python train.py --n_layer=16 --d_model=256 --n_head=2 --n_kv_head=1 --rope_base=15300.0 --rope_fraction=1.0 --tie_embeddings=true --init_std_qkv=0.0312 --init_std_up=0.0312 --beta1=0.95 --beta2=0.95 --warmup_steps=379 --final_lr_fraction=0.1 --seq_len=1024 --dataset="wikipedia_en"
MLP neurons of a small language model. Each row is named by its layer, matrix (gate and up: input weights; down: output weights) and neuron, and shows model dimensions 0-191. Each number is 128 + 24 x the weight over its row's rms, rounded and kept within 0 to 255. Numbers have three digits each. A neuron's up and down rows have the sign that makes its largest values positive.
After each neuron's rows, "fires on" lists the tokens most often at its 100 highest values on Wikipedia text that the model never trained on. A number after a token or word is its count.

L9.gate455:154106130138130109141120106123119144130149046136138136087161150125111131186117129114116146135104135114149117118108120111148100129111151147094161142165089129136124130164154166102138097136111090135083142134114154114198114154165130168096102107117125077099095131105136143139119109151154142129144081097150128109136138138112092130121144131160139163149156138148131147140171114172156093086156111128156154158150073132105106132125149085135148138143124155111141139111118077113120145140126145096124130105154200126114129132149120131191122138173123124176139125106143144153111144137125143129
L9.up455:112151119126175154142101126096145148107117119152115132115166104128132155141149138138109086152099108178148145144097089120166120164087120170127125143119109114143147167137104163132145116143151103120174110147101134131128174142098122124120094075127131084110121127136132120148153099120111120144131110121129176083122160167142097153134111139151108104123099121130124146140116154110101094119147144137131096116127161113124142189091104152137132151168103113108129130120115140110125119116127144165113074113156175137169107095143108106092104163122155100115120102090159150172106094100155148077
L9.down455:119097123113097091126073100120137144122138161127108151142109155137172127130146131099101104114121098165114137116122110104110116106126126134150125118089129119103158162132192150116145122123133137137108061192131106130135128106167108157123107149128174087120085156134155116155112123103097120108094159145143151102121106129113121145138129164092154147149176114151086119159175122100149122098141141156103162119125075073134110136129137086121174142160127124102156114109111107098138127184127121134182091132096144115144118142122125098146153134132099123129142153120097144159109149094142180117
fires on: " M" 61, "m" 11, " D" 8, "or" 4

L5.gate576:113147147115135168144123103155162107156135105129128127113161113134142158164149144140142171162131162127126139139141129086106135130103114166133114119137146122150137134137105153144157155150092126153076147155132121109162114136134147119113140116140111134137123107093167095115138121147094163105112115137116116119182163162160109127110087135151161128095164144104160133054127127136133171155058103136139143163150156088093144108151127124119143121106107148139108129133135075142128137141133156103133091084136177120095119081132192131154116107166140127101130126112116130094163163092119166143
L5.up576:124128126129106106171162149152118129127130098152143120168110101116073155105177162097116136132135112044129115103136104127149107142149124139091142131145151112088150158111101131153123118144121117105093118139146108148169119142156123146114127101118125073182161129128120123135127118162124128095147126186123095098102135127120160092158116103144121167122118122170091130145092152110138146183151114091151114095110129154084136133161141155147096106087123118183102163138138124125074134126097154134108121112111103124073137148124147125138097160143099168146099115139114148115132127131079163114
L5.down576:124101151111109109110139116119131085138116146137170162121139124142102161146129131149139153158132159108148139123166159107106134113150169117131128095174155159200123078153122118141087130139156152147092104111165112172113084126097171175147061139134126132163111153135120089109136155138151136089153156121125122143154117159113156121134125050097130123113119099069103126153149127110101110140152133113093135116121115121125113160138137131152124140136152147107099113123141150106123129151122097099146123146141125111131167120099116109084141095159100112130115136152123122140142131153116161103
fires on: "k" 24, "ok" 20, "y" 9, "or" 7, "ug" 4

L4.gate659:132137118142148134153115141119106130153113098081146106184146144129127132147146130141116125116140110112122134132126118164138107136100133134137076124151094084187107150141118130115125076149108123104132153116109088119103106187171188137112146100099178137126089149109120140116093107148126110166116165149158126148155149140137135098147142129122157139119140167132105165083136120142155143113098147132196120088164129112108123133159166135098103127157075127097117141129105169102151152131138164168118137171122127148111142110129143165092116096140148122167136133139125101115185104098121175103
L4.up659:081165146127126148147080105130172104124138090154141127160127103122137130135111099128106119159124132139119105159147139156147091139173093132165114109151127104124151112100138129103107165111151180148140082123158148111104146150127154118094128130110078112148110132121124118123110103106178140126134151141163181132122127103144174164112097140152174126117138160126136139115105119139138101153159143120125101121143148144077145102086092114060132183136094120119071198135114118095119187136106143121134104119104078115112118169180117140147136110108129187136133135117144110110149104144109152109
L4.down659:109108151114140139129089091115074102175094118149099177132146156143089131130081166095143123105174149072126156146144149121135165120171119137122165152112105150151143137095131109103153124078101147138107180141107132118137183057146133114125127083141108143111140122152157092140135152153119117120118156126098108132144110088118127133140120101115155146120108092145132123111113157141118114130138187153141164120146131113105085111149148132165128130173135113125145111130118168122169127133144143094117098068136121116134178113161118092119113090178143129137112178120148112154125124100114154090
fires on: "et" 19, "in" 14, " as" 11, "um" 6, "iz" 6, "ig" 5

L13.gate787:141149138093090095089094194140118165119122135115129126098118149132115127135113148113114118117148111098163145108164147142153129135152140119157141138118122183111102112124166128134149137138127112044122131076143111092147129103122151118170106153179137101110113109157132163151143183137127086088131154134088092136118155118144140117147100101152101130090120100115134100085115161134120139121130115099134104128130125087189119083124169084101133127104158102152111137140120116124113154156125155132129134164151102147114083113134133113136107157152159099105133161120141140153117109146105123123
L13.up787:124113090189104131141152133131130114109149111097147103145152110132120154147110123111131061127184095112104083068140139121107156126132127121075091140106121119111104128126103126121167115153113085112146140139136145108144074139144160142107119142110142139102105140129152152087092103091146122134142112126131105079105123145140111158170101143167156150150119129141143153131107160120155133146118096126090115158106134128078123118123156143161128135143146131097106057152128148113135123138154112115077114122120070084133119113102127100118136114104151097102142095082106100137096109130114132181
L13.down787:137128141119141126131125081150120095174145135126114162122132111102106101134156142130171133151121095150110109190088170145114193158201111136134119123163114144109135129111138154150117111097151133112130146160108138128177076172112095117147125154162119120171140161123126168129150095160117110105134140115117081148111181159097173140148118121145137126114133130151101145099117133118122101154147133110137125138150116123106095130132146127082132179128118184084138141133110144119124100147109153107142127141137151132066152137156132162131133156118117114174162165138136130101131097118122117092
fires on: " re" 20, " con" 20, " de" 13, " c" 7, " d" 6, " pro" 6

L13.gate39:136163156125167154153152119145121100138131131084110156138170119163158098178167103130126158147073118129150143110116148117101155102128139093129130105132102117095137167097131140101149137097128077087117114141098159107178119105163148134148108096114171110103135130120164096116114151157067116128115132114131096106101108159107079152124081131139145154146182139128123106112133138145118169106171173137146120138151139166099152111104106153107158128137131123147157138135118166122164180122089145150133131122117114099129144150139116109175092164125122137133163146114139154148165113110093184130
L13.up39:142083145141134114129110114101165125144124162101107129096155147108102171117076121086128158144181150090124136138137128119178116137140130126076183143128099126105126130145125133092159135136124118100151120127150103124117120139052160140079138139131156118102152102119165134121104110130145099120104105119094139084102114122167112134151113145149123154106131160102101134127121113146098135087109131128112147160161153126150117132134156114088098105150112146181134138106085114120086134156166135161111106089152167066140104093128078128143142143113119146154149112145119151116087112140126148147
L13.down39:075113158141107205137092118092116158115107170144107101116122136128100142159113119102124139097134120093164122145129126126100075161124165095097118165120121094110163164194111149119145121106103156159134112123111101172094137095150125120152156123148123148069108126131153106111126134145130139112075151141107167124159126122127097164134145141141170101151169156150110098160129130100135137123163142126103131094149120136148146151153101138109156159100084153099119145095132111092115105151124111082106125128168153161145132136124105111113127109136089121094134122122115066105119114139128154079
fires on: " M" 40, " D" 23, " C" 5, " fl" 5

L4.gate991:153108115134125166111085109146088107155140115074137122123161125122126137150104118174105110131111149142161126093101161147102165149096110126124122130147166148190139120159097108118139134138118125106123105147158087114119071132095091147119169128131075109119144102111142151153113113095131126117050122151141175069125127127168154091147153103122187121132145130121138120099142104137115110125081151110123153108121136135086098161094100136122133134086124141145125136137107104140166126127114119087109121117151103099103059128111147093138135136110120140162112159128126133141120137079101147108
L4.up991:151109160126156128148126133132134115102116144122139152080165129157063097141134112139128141090161113107139108105126141111149104080156087130109106105102147145164105117128113121103082156118149111076139087110132122159115120117103122163150157157183082132075171144172114179146099120155115146124129091116101095099104116078115178131120173103131113114160096135131094168160128154108112117099130095145112116145107093106122172185112140109106118105134169156114084150144128143121127128130075119107151142115106128124131132114117134108113171131080130135139127110111133141109121139116081135111
L4.down991:142142118102088156112099116106102110132156108072128150102125150117139122114117105117155110100098089123126127152115141142146121112091095130153135137134129130113110087159139168128142121054105163102121142111144099079114109141118119152150105156146129110173086102128125121171118136101151135136129092113134128116107103087130146139088107171110139111149134159158175064097101082147142105138089153110113107168163124158111157121142166105124121138125121095160133157112112114149123111134149118155145140158105130069147134078118093153138152111113113121151128103139121147142111081143105108130
fires on: "ch" 11, "k" 9, "ly" 9, "and" 8, "end" 7, "op" 6

L10.gate709:092098135112119123125109120084137127122084117100138134100118130115120094111143149157138125105078139116109138150135093095120118117126128113130135134145158124162125149159125139140194093153093171149150109111130145150117131183108173106116157125146148107133103107122081156115150144204143152121129102128129104067134141146157125117162100128172135171116164120136098112151126103167124147119119081134144065121127132127162160136126092103146119147136121102074126090125167125150169090095111139128081139160175130087112121110118109119136091124121118099107115123125142083143168147102113149136
L10.up709:131115139108134104181135161157137131129141119137132130104127125177140123142151081116111113097146111091123114169098113149130109157045114113166111114135138127174124146127112103109096097123122126106113108151120113129107101107118149114061145156142122150132149146118154137113115139097122120139198102116127095133166113138144128154154089132130145118091124139117125129119158140108139127147087148103155128117180161131092112149109101153184125110097094161120135127127196090108143132103104125168125103137131111111183129125106182111127143148152142160134123114128176116144122134198145161159
L10.down709:174139141125136128143144137093135104129131123176116161142149128128117124174145092151163156120102125156148148126098140149148130148116089155118163155117075097111132121157170102170139121152092118144127125157112161071131130113116134171098141120089131150130167120121122132127154110080095106136138120114147120124116113136122149112109085065173126122075106048102125154096107145138144134149136151130125122130104121133139119134129119169128162152144128140137114129117127134122085149120194153136133108127121112151073080104150132136130148140133118119146103125115104098115121082092126111139
fires on: "1" 22, "2" 13, "en" 7, "und" 5, "d" 5, " " 5

L5.gate615:127145109121140119134091145142149148118152135149106113133155170169097084154155112188158122159108113145114146174135119120108109103125131167182099059143122121145134123097111135098115132156080108133129074133135114174143122092154146154127117123160147135124135104089133098091153113134111145149116128109116132130098138180113134139141141128147109113148147124145139124092128091121126132110128118140166123106170134106111122129122111171140164136113133168116122120109112161134152148081127108143123112044103112135130105082115086133125112090136137107114110170131190137140108126117121154139
L5.up615:134103098156143097166161133142092124159167111132121136130150138098060106127158083106180100128144142126156146147112111126120178166122105160149119108087104124135090158116120161103120094128114104141110148079154160155120137116157109126160129123163104127113191126151147129147150160109169140120129116144137122128162163133131079064137123127144103112114116115102163158135082118112161172143129100145136095112111145098079131158139147155132115128112144091116145143144124124152159127110129142151119105120139143142112160158157123124143105169112104153104115150167179136117119154097114101128
L5.down615:158130088155119099122097165158095141135110126119143136159102102114110132140109119118124100155168075144142147104104134074095115117180110127138171107106114138128129107144137117143176098117165110086122143154122129144116119143124120120152082136153097123134102139150115105092137149125164140126181131164191106101149130129127135140098146114121137108114097145061168065102143153153161117133167122099145163156123131169126139132135136108123076119129186092122123161116183120102129096156159116163114121123114106113120131121153129105135164131151102169143110158119140136122142151120129147143
fires on: "y" 23, "ment" 7, "g" 7, " on" 6, "or" 6, "ing" 6

L10.gate204:137104105159149176111108114102121128144108128087154124105123104150109165124170155102072077147135172107139155122089163115123107153097120083079130081152133109115103125121097115117131124198137147111139099176115102138178129136155160109121117143148167090162148108127084134091123126134119093115109121127082120124113138099133089141162078137136104114095139176130161130152142106122141128116145131107144135169115136126136181126148144139121142118115122137153129127116112140148158137131154119114123147143134175099130134099156149084143105159131137141098120128119149102133155120093126127074
L10.up204:152100111118177073120092120123131139099131120090112145126061100170123159146092156143152076129140164152119084092096095127148122117130143144153108138171177108190168163103136116125135137187129102129144116116112117086131105088140143121121155122099126113092105093150098108124106135083076094120143136143160097153123094119153121148129163113140132116137155142105137154117161141138165165147140162131118118105130106132135169140101139110096121131126166129118123106123167072152132146096120115138125155082117135135115165129080140095150123126150155127174119113086140154112128135114153125134
L10.down204:142091131148118130074127094188150146121114139117153147099169124093132085176092112125147141141165126122088141142104130119101129152147048134105151115119129136149119127133095137105076144121121168129154114136128136134132115182166144113110108145181116087145125109157120095126129158095113090138147101146126130135129140093107096145136099088111160126148141128098163145134163100126106085121151138137084099152104090173159145136131104134147115126135146151110101110126146155132135119106146142123109097127109148122105145144124143108151154139102131130120132159131111134136147114074131120152
fires on: "'s" 22, " I" 19, " II" 18, " A" 9, "I" 4, " V" 4

L4.gate651:133116144105124108126145118142145116102137101112097137097127139123155129093093143097114125109110107138097096187130139084118116149091151112105142143110086148125131114136101103130127102157158108170133173133113145100118103154108102128092137121157116155094124153142107165122103120169135146117162125114147126127099096144127095152145178122113143164202142147144121062114097110170155131078159149142112120157142114101140143111107121156107124095115100120162162113104118099114081130116115081147184112126154128146122159138111158149128156108117130131176093102135128144122128083139130059122
L4.up651:118151130138124100122101132092167047045104111114161122116120135170118118135106142079116125128126118142103127133147119093115124132113135123154135095126125115136138075096139211150135139082158162136126115112110114109096101150089134147121121160120150132132149149116128170136124121156141146143140123114136144099172130121123131143119148093129122145154101156106116134138106161114145102093097114145098150180142132155154108157122132122142156127153156155139133117118173170144171141167168089074156145078116136098122160130110122107127133096139116171132087156072124116135102158111151109129
L4.down651:109116122137167132130158129137144116128132124132087127156135151141095133124163139162159123100124137139134154179127165119146123149128114063132138097090148107082113173103121131183083114167132120129129127162108166146125098057144117099082107104132113134166080125140130118132138112119155098116157131140117169153127117106125117167156088108104092088111135110144138086129132141103105135137149102139132150080136104152122136113157083194135185106127134143119151148145122155118113144096129156159132138091122126164099098110194141145142137121156138134117149125149147081124151133163127093158
fires on: "ion" 13, "b" 10, "hen" 9, " of" 8, "ur" 7, "ased" 7

L10.gate248:124112110118148090139104109121133131128134145119145125106156149112127100146098159097121161133158135143103133124141101119093100100178108136143073085164150132178124121121139160129092080121091127100105123114133120122112109163194097115067123143130148121111140120115114144136120097147082083146099108127146099120115147119113134134156113124101096120148135120200127154097110096121133158116125115146132113142177114093151139146133166121132126105166133092129091134106115141088114132106191162173150094120176122108114106188128122127094110127128117117101153090103151143129120177129115140049
L10.up248:126131110153193105126100158142116137098097146076107126105153121118125126180124138133133159134091140101128132079111115113116086085124083154132128134157132107113141099106097138079152069132119108075115167085178111157121100126135134125095116141141130127113096114080104115119137104167138177121152130071110132096088143162134069100121118117144145131130099147094127167151121128111154119145161092156120145124110130129091135088143129116096108138136104129139140155138102172105120108146121119129172082088117155126085126096161107072119127122119139167109140108133134148136114153152113108119
L10.down248:119092133099102100134128148097138121154189150121160109089170171099115139131092143116106131134141130127137118139110121143088180100148106129120113126108103163159143096117120154167144141132141096100086110171107141131119125170119090102108098142155134100137097089136116133198122120138070098122076136112150102127160131135129178156179129150120104153112147117154142118108116120135118154130134125136131125138191087156163138123119131103152150147140122125139138134105143096147122102158157128147096168117134108109106132185108124142137098110150129107106124132142154185131131141126139138111
fires on: " O" 29, " P" 14, "or" 11, "p" 7, "ul" 5, "ol" 4

L13.gate447:100142130148106150133078131114120174144114140121125126132142131097147157109146099151133140162089148129133131170107124086137131117115148146121085091140162127109115104126101140100165065155114106161131131126142139118117092140129132151144117144169154137144109148185149180192137109123127126156132150121150174065101152114180148128139117117137138140106131105143144168158132123103113160151142141104149130122154147103096173107165188105111119126157139093081150180148113093128146098109093124110122122143157112145131081102159138145088137128208123124153147115122124091160168112105129159117
L13.up447:126168107164133072168109135162104142136166121082154177121125120131174092168095126156075124127124116131152109138118115102123089120128130076129186132113117100099115119149116123129139128129120136113102134122145131157176105139154101124114159091130194116142138144178141093131132106128117162108167107138133113119145092141151109085170113147152165151150099153127136100188158136104151140138143120165158135098116121097124123114137153143115127103126134100156148067102116119104150107126159099157136114118143150108144145118152145067095095091132184172119154146088131131145140112133119146145
L13.down447:173128131102113151169123129087118099099152146092119120136151161167148125139098125139152133110144101107175173148183126120141125073104121142100167115118104157103143109102148115126106138154144125174090107145116124108148138117115131120119094116123161142165148095153139095149116152144125140123121104107092144112129141120127151130104117147134154082161132134145143144131070125178107162120109137125115132107136159152139109129140123120134140158097130169144138097134109146131096162113149120159141112144137142161108134099149127132154119118127119036131120132146105103062078141153168112118
fires on: "1" 26, " " 24, " (" 16, " M" 13, "9" 6, " |" 4

L5.gate205:141123097140134134130115146083128149121138111103098102127111116132121147113107137128125130150098110131126126131170093121174074141140093146124149106119157128151115134098147127116133155144128144151102120123141117082141085143138095168140129144145139137104142139118097159151106134130100115139105133163163161097172133149101122117152068136144134155158140089190121124153170133160138116134121105142084100094147127165161123106117095115130098124163123149085104101118128134104105111129088116152089136091156164110105130065136084160126111133126087104104155072132181130138152136116093133116
L5.up205:132134163126107132132103117125131128122140072087106122148157082160145125155156112130153166138122154120136134125159165148123132125132114104156162134092116095147082119137142162166148128098159133109078111123104149112104112121128086117113143160137115116080126151154117143116161136127154146121124136046138105137146125135127074114137082149157117172114147121125122119092141127150082094126175134135096168158157172166092153088128138118112128140143118132092147128155132089136102128137100115092090100138129090116153098087118087115095125115154162127120147115173148127056150146160111115105
L5.down205:159149119139082110152097147130099133143126157120123126135105177108148182131182151096114112138137150110104078123107106137106147125152113111157180122112129111135085158120130122137124172132110109121110115072125112086099121106133113118112118150142175081104125130149111105083127121084111146151124129142145155138142137142131145165163187196087155125083146147065120085045122146101154127136139135129175126145177176159139122111155130128150130152103138105141108171145150084146143063131118130106117125145108108111151142151146109149093111101135151104144149117153090116084142187146095110111
fires on: "on" 24, "n" 23, "ul" 19, "ly" 8, "or" 4, "y" 4

L13.gate645:139129160142157134095154126148138124114152127122143139173110144110095134133179123123133128137122109100132137133130141087135144142154099116131110116151112140168134150133130128133122139150150112135174145107130068149122127152083117126140118097118136123097117133133123154156157070138120145118127136085144157119094118155130158168112161108153164099106163107154177130132174108138151141140163140126139107111110144137170141150139146179116137094131090146126129126159142103115108178116128129169182124115142130115151150130140141139133165117098128115123139127140151177111097124154094138137
L13.up645:143142150164113137137125099119066104075122161157107117131127137162089143111139130120145102109147176095120119105143121118152107058130145139145116105125118120143107121112088166129127130136083133123113120169094118154093096147116151154153105127128146106136166171134117150133171146121116119124149139117162162140135142126113107151141117172149115135129119130091139113131154151129151118099129155116158122086141133119099091088110120127118109096180166113148135138166151155101113163114130121096182172124143101130069155104137125093100138121107101129104102116093198101158150144166142141129
L13.down645:122137164111143161136103111086189104115102171111157116137081126109162117098142158116112175104186132157098117059172157134115104093128134090155066138108084154080109180116135180193157133096137139140144119141176106162114173144146104111108082108112154127136110081114121099145105150091087128129155153144138119128122116127095129156131125092108109143093153133086088133130139131063101142126151140113121105108145102135113144128122157149142147154142148139155136134093125124078126142101132139154093153107097109087109129158126102143084097142162132181118115147126122116116148109126111123164
fires on: " B" 32, " L" 17, "B" 11, " of" 10, "b" 6, "g" 4

L9.gate981:142145080121108145140143127122114118136168133131125144121160151126125085129098097171140096180151134117139173069151114120129142127148148123126132095110105127136071135163099112154153100157142118129097142115108132108131144180114130108158128122140142138105144131138085089159095108118081134131117145146162121075156114137114090129186129123111126155108170112144105126145132142102152140118128135117170138093138113151141115120109122171142177141100092107111126141087093180128157117085128115130145143122156145110120113130125148131146154099162115142149155142146140152107146166120097123071
L9.up981:121146101122142128172069159139087147133122130148125172112138113170138162125157089077123129200132147156138113120199147144135162135147181141095102164128124134127150111116108146165139115146131164140141136152119123135097113146121124163137120131124140152120159089126121135115118146160102106124138167140160169101155118159112136138122121136138136101113146152135118128106161148115116133123078118077154161148119108147139120161118098138159103154105153137145144142153158140122124128102134172156125110116162117097154170105084122110119111101121111141159110111120112139113097144103103091106
L9.down981:127150131161146113190167070087121110149136108151137123141148148128125137137138157130137110143136161138159169129148132135111111123124141129149100140115127166173143105129114088117119118127144176142119137115098136106169067156117120109093144135122182111167112128136159119124117135147094117139148132128137107136115122106100108147131125132110174135114121111143114162126151137146144124108173132186149117156103120112057117147121087149152124147110123100122130114127135117123115114113127107130103100142124123104135131150106124200127138131109128117125111133150088148140165143156157176121
fires on: " not" 33, "ly" 10, "ver" 6, " over" 5, "ow" 5

L5.gate339:088177128093164184119185105117095099123123120144128084127118099122131113138140127166119167126128179148150151170178145136150139098149141102129149132111130121139102169114092133103110136110146137134138119102124101104168151131102142090081134086091141152110099164153085122119169137141105097130113137084091122159147107117134175093117125144140114134094137151114121121136121086132159163163138114137144124170129132160151158073143168117119130109144106111147123129061115111130113141120116094160163122125140116094123106135107165129149143089146154122147121083114144110118166080102183148110
L5.up339:109130095094154140129131129106095112155159149125151165147165139146123123135094144131075124159130128115093112121124156088141114123174139118121142127125169098106114103114153159159165121118088124142124161144107109163093157098112093177110158129111087164124087128156089110130161103159099154195169150114127125108156132139125120114131150131153127183110128156130121105117116110126132142158145181138118124136153163110163120162117164097132121158142143138125113147132131110128101116137124140159158137134125150121153093149189134171164174087155136132134199122179136156149131108098139129117
L5.down339:145166113106167099131101181133121146149129124133123160120119142091099140142115156121133166144160153151139084108106073089109142147149109147133113172108134133134151090160137191145108102088141116113120105104120140159120132140130156113132127101136101163167125139126105162087117165111113144128175167144122118116133132112116105149108170204158117134148145122150123085158137134132147121116134131087092114095183074112112131169145103122112127130172146143129132118113114167131114122125115141156160151095100104116132129114136114147123113161118134157134116106170158113124091139174143155101
fires on: "r" 28, "act" 14, "l" 9, "ug" 8, "ided" 7

L13.gate1090:123112111144150108123116155152149087126128134105142110119124130143144185139113128132129115167127140136154066144114140103114119113112104126125113119122114088138151136089138129149134119120092122082098164129094139078182153121097089151107063106087184075076135126122115103110117100129138119159142130098150108116111136115198147157169133124138111118146173144150117164089142115104170166123157127132117145121135139111122130155104145122148099121127148118124082109122120115124123102124101079157146158097157198134144145117137137144141151125139124106111138157131117181121138114164140128140
L13.up1090:161120091158096138148149133165104142147151183190182143119106119081129146109107174152169122164122133131106126165121175144097095124093126160094168112179137081129113124115108130101157121098123152144140096186147159114173145127139167146083117117123138108116116108102117085134145154116162122125157094122092155142126146121139126146138094122129157135166123150096140138119125123135136146128161144149142106140145114114131126117112108109118124141084103120112145167115131149160110153128131075147114142148131160120141084161107172140148121120126123128122124126110130117125153081117150158129
L13.down1090:145158142156150149126081108138131128168131151182129110109147166116149165131115111144129121099114117140176127125090122118100122133136155122119128142111131136124105140142140098105088146147131129151137142161108130123175105101119118105154101125115128107145167126151136158077175097102124180121107138126176131112150137116161132111124130165123125099178191130131089135133107091142130126110144125123115146143095151127182148147073075121141123228108160127130144109130153078092161085168113149151156115103161125133140153147094137138140105120109091128140121088120081111126142099140142151113
fires on: " H" 32, " M" 24, " D" 10, " K" 7, " W" 6, " C" 4

L4.gate1078:134142146117140127149136104177149102126177128096155135111167116140149138128124164148159094146144138125124090121082107089090141153107082150127133080146162143170082103133115141132106123138075093105106119144153119128113115112129114167165150128167150140094135068135112088141138147132108106155083167109113152074105114136122167122122148102141164164080129131115105140129155114108084126118128144097148118099111167107135106149137184123120133107133055131131162151131115123152111085124120150158115128132200105135136068149103149123117185140143128150161134108170114121138133117107133103106
L4.up1078:115045172109195128119125157145130102112136151125103147111122110128107092121155099101085112109099155102141108125086114095143125059163120124099112141126122129154125117072130122125125143101137129141112118148180118134133114168125138120123112124143144139138101132127113168116103135148107115172148133150088144101157098117160150115162137132160121174138091164108143128093138120121106125130134168135156143117160154106149132101168147099126112105123148171131142113099149160122145139119189162132113127141165152125129144130107087106124133193118123107150111119137084113170158127121165161109
L4.down1078:132135172104117162159133144147095102151149133139123160083156159112121124144075136132116153115129164130123154147132125140133152118157100113130164110133121164161117127129081117118148161144129143072164119151131130123115150101101161137105105117144138133147112119143141098140149137118103123102146129110158102141183123130114176127104138102159186126072120118157130095135115147118119114135086114127135116103196098164117100161133162103163146124120092095122179160152108144140127065123146134163124167118140112099163106133124126139107121134140121128111131155114108151144171130094122091123
fires on: "ld" 18, "end" 11, "k" 11, "ow" 10, "es" 5, "ild" 4

L13.gate747:114132114149119101144152170167145121128112138128109132148141145117135136126098122098096153093135149123152103149131130137143152164134163135100132103145143080137108116065126137159114159127152140084158155118132135118159167101119131135140140075123146104078154107086086107081086112165120105109152125170141114094173140110187127126159111112098168137103121173146070139145118158135157132112151117136121108104144073142099141162095149117094099105097111153089138144131135124153091154141122101149150110090139126136160156144166187137152136135104144182153112115161139132138116111167089154152
L13.up747:130110137114130171059156102122163099115108124126124118128098141113126178132142170102113099177142131170082082154139134107156084129092114144130112157104113114139103064134166142141109125134123122144117081149141128056167114138131104135123105106125127164088130131151156130117146130130138154141124139149118141091130130118177132081119123124132135135110118135151109132134179184115089124116147178146130126101143159139134061118119130091127126151150148106119154168116123118088137151109134148098146151094143166119121180122112110138162149102140104128141100129120114151139096151125123187123
L13.down747:096176146120118097182099108125094180096145115128161127154107082115118145118106119121158136118161113127120135114138113092112134101099151121100129129181123159151135133157071153147180144132144098142069129120083107193172192111144125163153124120136157101095135160150152110126136112116124078110119103092140144108164152131108104138139139132123100141113139138088093119129091105130152160117173150098142165178123122152140136146123094133126134118116113130121133134111160097118132106148122100159093130082108132125115132152113153113122117142094150136150144125173146118130161068126147136129
fires on: " J" 36, " C" 18, " E" 9, "J" 4, " L" 4, " H" 4

L4.gate74:133097135180146100159119117136146118158149124149091132171170124144112123109157171123159138144113099112132130138098130147146118129132127129125104143147145103126112151135117114119134137108121129140152167073157096183145164125157141127157106113133109196159111153135162175152115141157128136116136120163069103082133111108145103087164077133088133117093113144136130161112166136137108106140086121137130090143139082135076102135074100135112128073131160080152164090123164090177117120102109132150083132124108182123092152136126126140109122121119105115126124138112088111147115128111094119135
L4.up74:112115135131100131134141138133099121140127125113095128138060202106136090136140138125118132145105124098194109148121105129151125130122132141111168134107101094130110127170087088149123162157147150118155128179154144131130140155145150113114135130127103158176124146140111095188159113099100097137131110112123114140121127112096126160091121166133140124118091112150115151153155161128105109093124149185157098125125126150139132129124108126100129089106137139119117118113072137175127110114170138146139097085126162119117107102107086106104141126079133114110155054151115125134170193124131103119
L4.down74:178128146153129092115134115117180086139099119128166142120142096127142165160166148143147117123121120136104130136143101113103104153147090114099111140132120097122131171107129147101130119093118135176142144157127162144103152157113166095159131115134124112112126139154131119102110144097129149095113141127124125136172108177151128149128123098110100128107136129134122138145116192082149168171144118132102126115128136107139131138126104114088136166158127093147121161129120131107175142097159154151129165139136138106089156110067116112122158152147168167178116138152151119090108140155165092122
fires on: "ic" 14, "s" 14, "ers" 9, "eng" 9, "ian" 8, "ff" 6

L4.gate1085:142104123072135128131065115157200135119173100133098135122145092192139123150127117176105139144119135164143156137134102139094131133134130087083168072144085134118135130147116116127088118156173126118147136131105131092116139126133166090175116130156133146118132113109109113123093130133123123128158117105125099130119113188118156158173131126143146134135140152145168145134182138111093141198130108128159163113114125152099115097125150114125108094134150146161071125131145144121115129097153120103131099143145158146120080083134144137106124156140151107125091117119179131118141119111154124100
L4.up1085:150104148088140094119114131109130158121167123121183121143135145192213141158107117120141113137140131137159147121117120187122118134108113149135154131107117100127093151112151127129117102123141095138116154145132103136117137131107108091149153147142123162132092152140120136186123139148154155111129127155106152159151113141170087152146142152111172129119099092160131122095124109140115105112173131086128091105104119141117118125154141142166094162134118089124156110137150137076135134134115123126104133167125158108098112116134064090162093128128114107106133139095086160116145126088146120154
L4.down1085:118128129112162135112118102130108123128153154145087119145121158112140114147153150146145146097153162157112139151111128083142144165156111117126085146133112159159086086112123122113163149124141204139130110157104097126109147117179115114143120102103114155145151171111079152103152115112095102125106095125133101111096160102106135131156106113136150156096114111123127124089094144111126116172113115111133129133119102126106124130147098128146098068085155144100102180132086114153117108143150130107116158106123109116182125107131099137120118103121154118132148136131150122080103118100143135152
fires on: "2" 15, "ath" 9, " of" 8, "s" 6, ":" 6, "art" 6

L5.gate1217:122111135133107175120142142156098136124134125098152123129153161103143098132098138158134134151132116122156121133182129139126150148109132138165093106128127129157091143101073141128151068114092090092139123124161078115137114146121120157147141075137197132135152122140112141137134131188031118153127156112095118088140137112138155096105105111195136168143162122121128138140142121158153112126116123143154123142149088091143108170113148162080164109122134142158145107096098132142176134109117118127124104153131126116110131151136116142157126161143109120122094119147144122141117151092098155130
L5.up1217:133142106165062139177138141140083137129136112133138123142124149139119105129095168116116129149178112113087134117164134124146124172095106139140111152114084151149114154122135124157148145098142092139121120126191094126137137149104134148105128125141180135128173133154113109114113149153084099134149122130111098112178134108098129103090139138174137137125139106132106098108125120133164129163124113116143136121091109092156109153142130132117143152098109140160097083142061149085116087148167112115113123135130118155127124114182147130118102109100108074111084097151121141119117162142120171138
L5.down1217:116159113155112139159134132135108114117162118136124145135166116143091146125117170131123106126143091138105139118169123115066112142138132117152181128118123133139138129158143126142134143083171140117115133109165058174107117174112115121061110169113153161131151083116130150092122147122103160167128131163120155139147156140096113131112173183103147109096099148119107095101141120135145104150144072109109112153078125158136097162101093113126162160112096146106088091177109127103110126117127108112111113133144135152113129153153161140123134138098140078156103104123141111103129151131142175122
fires on: " not" 37, "id" 13, "ver" 12, "t" 11, "ill" 9, "s" 4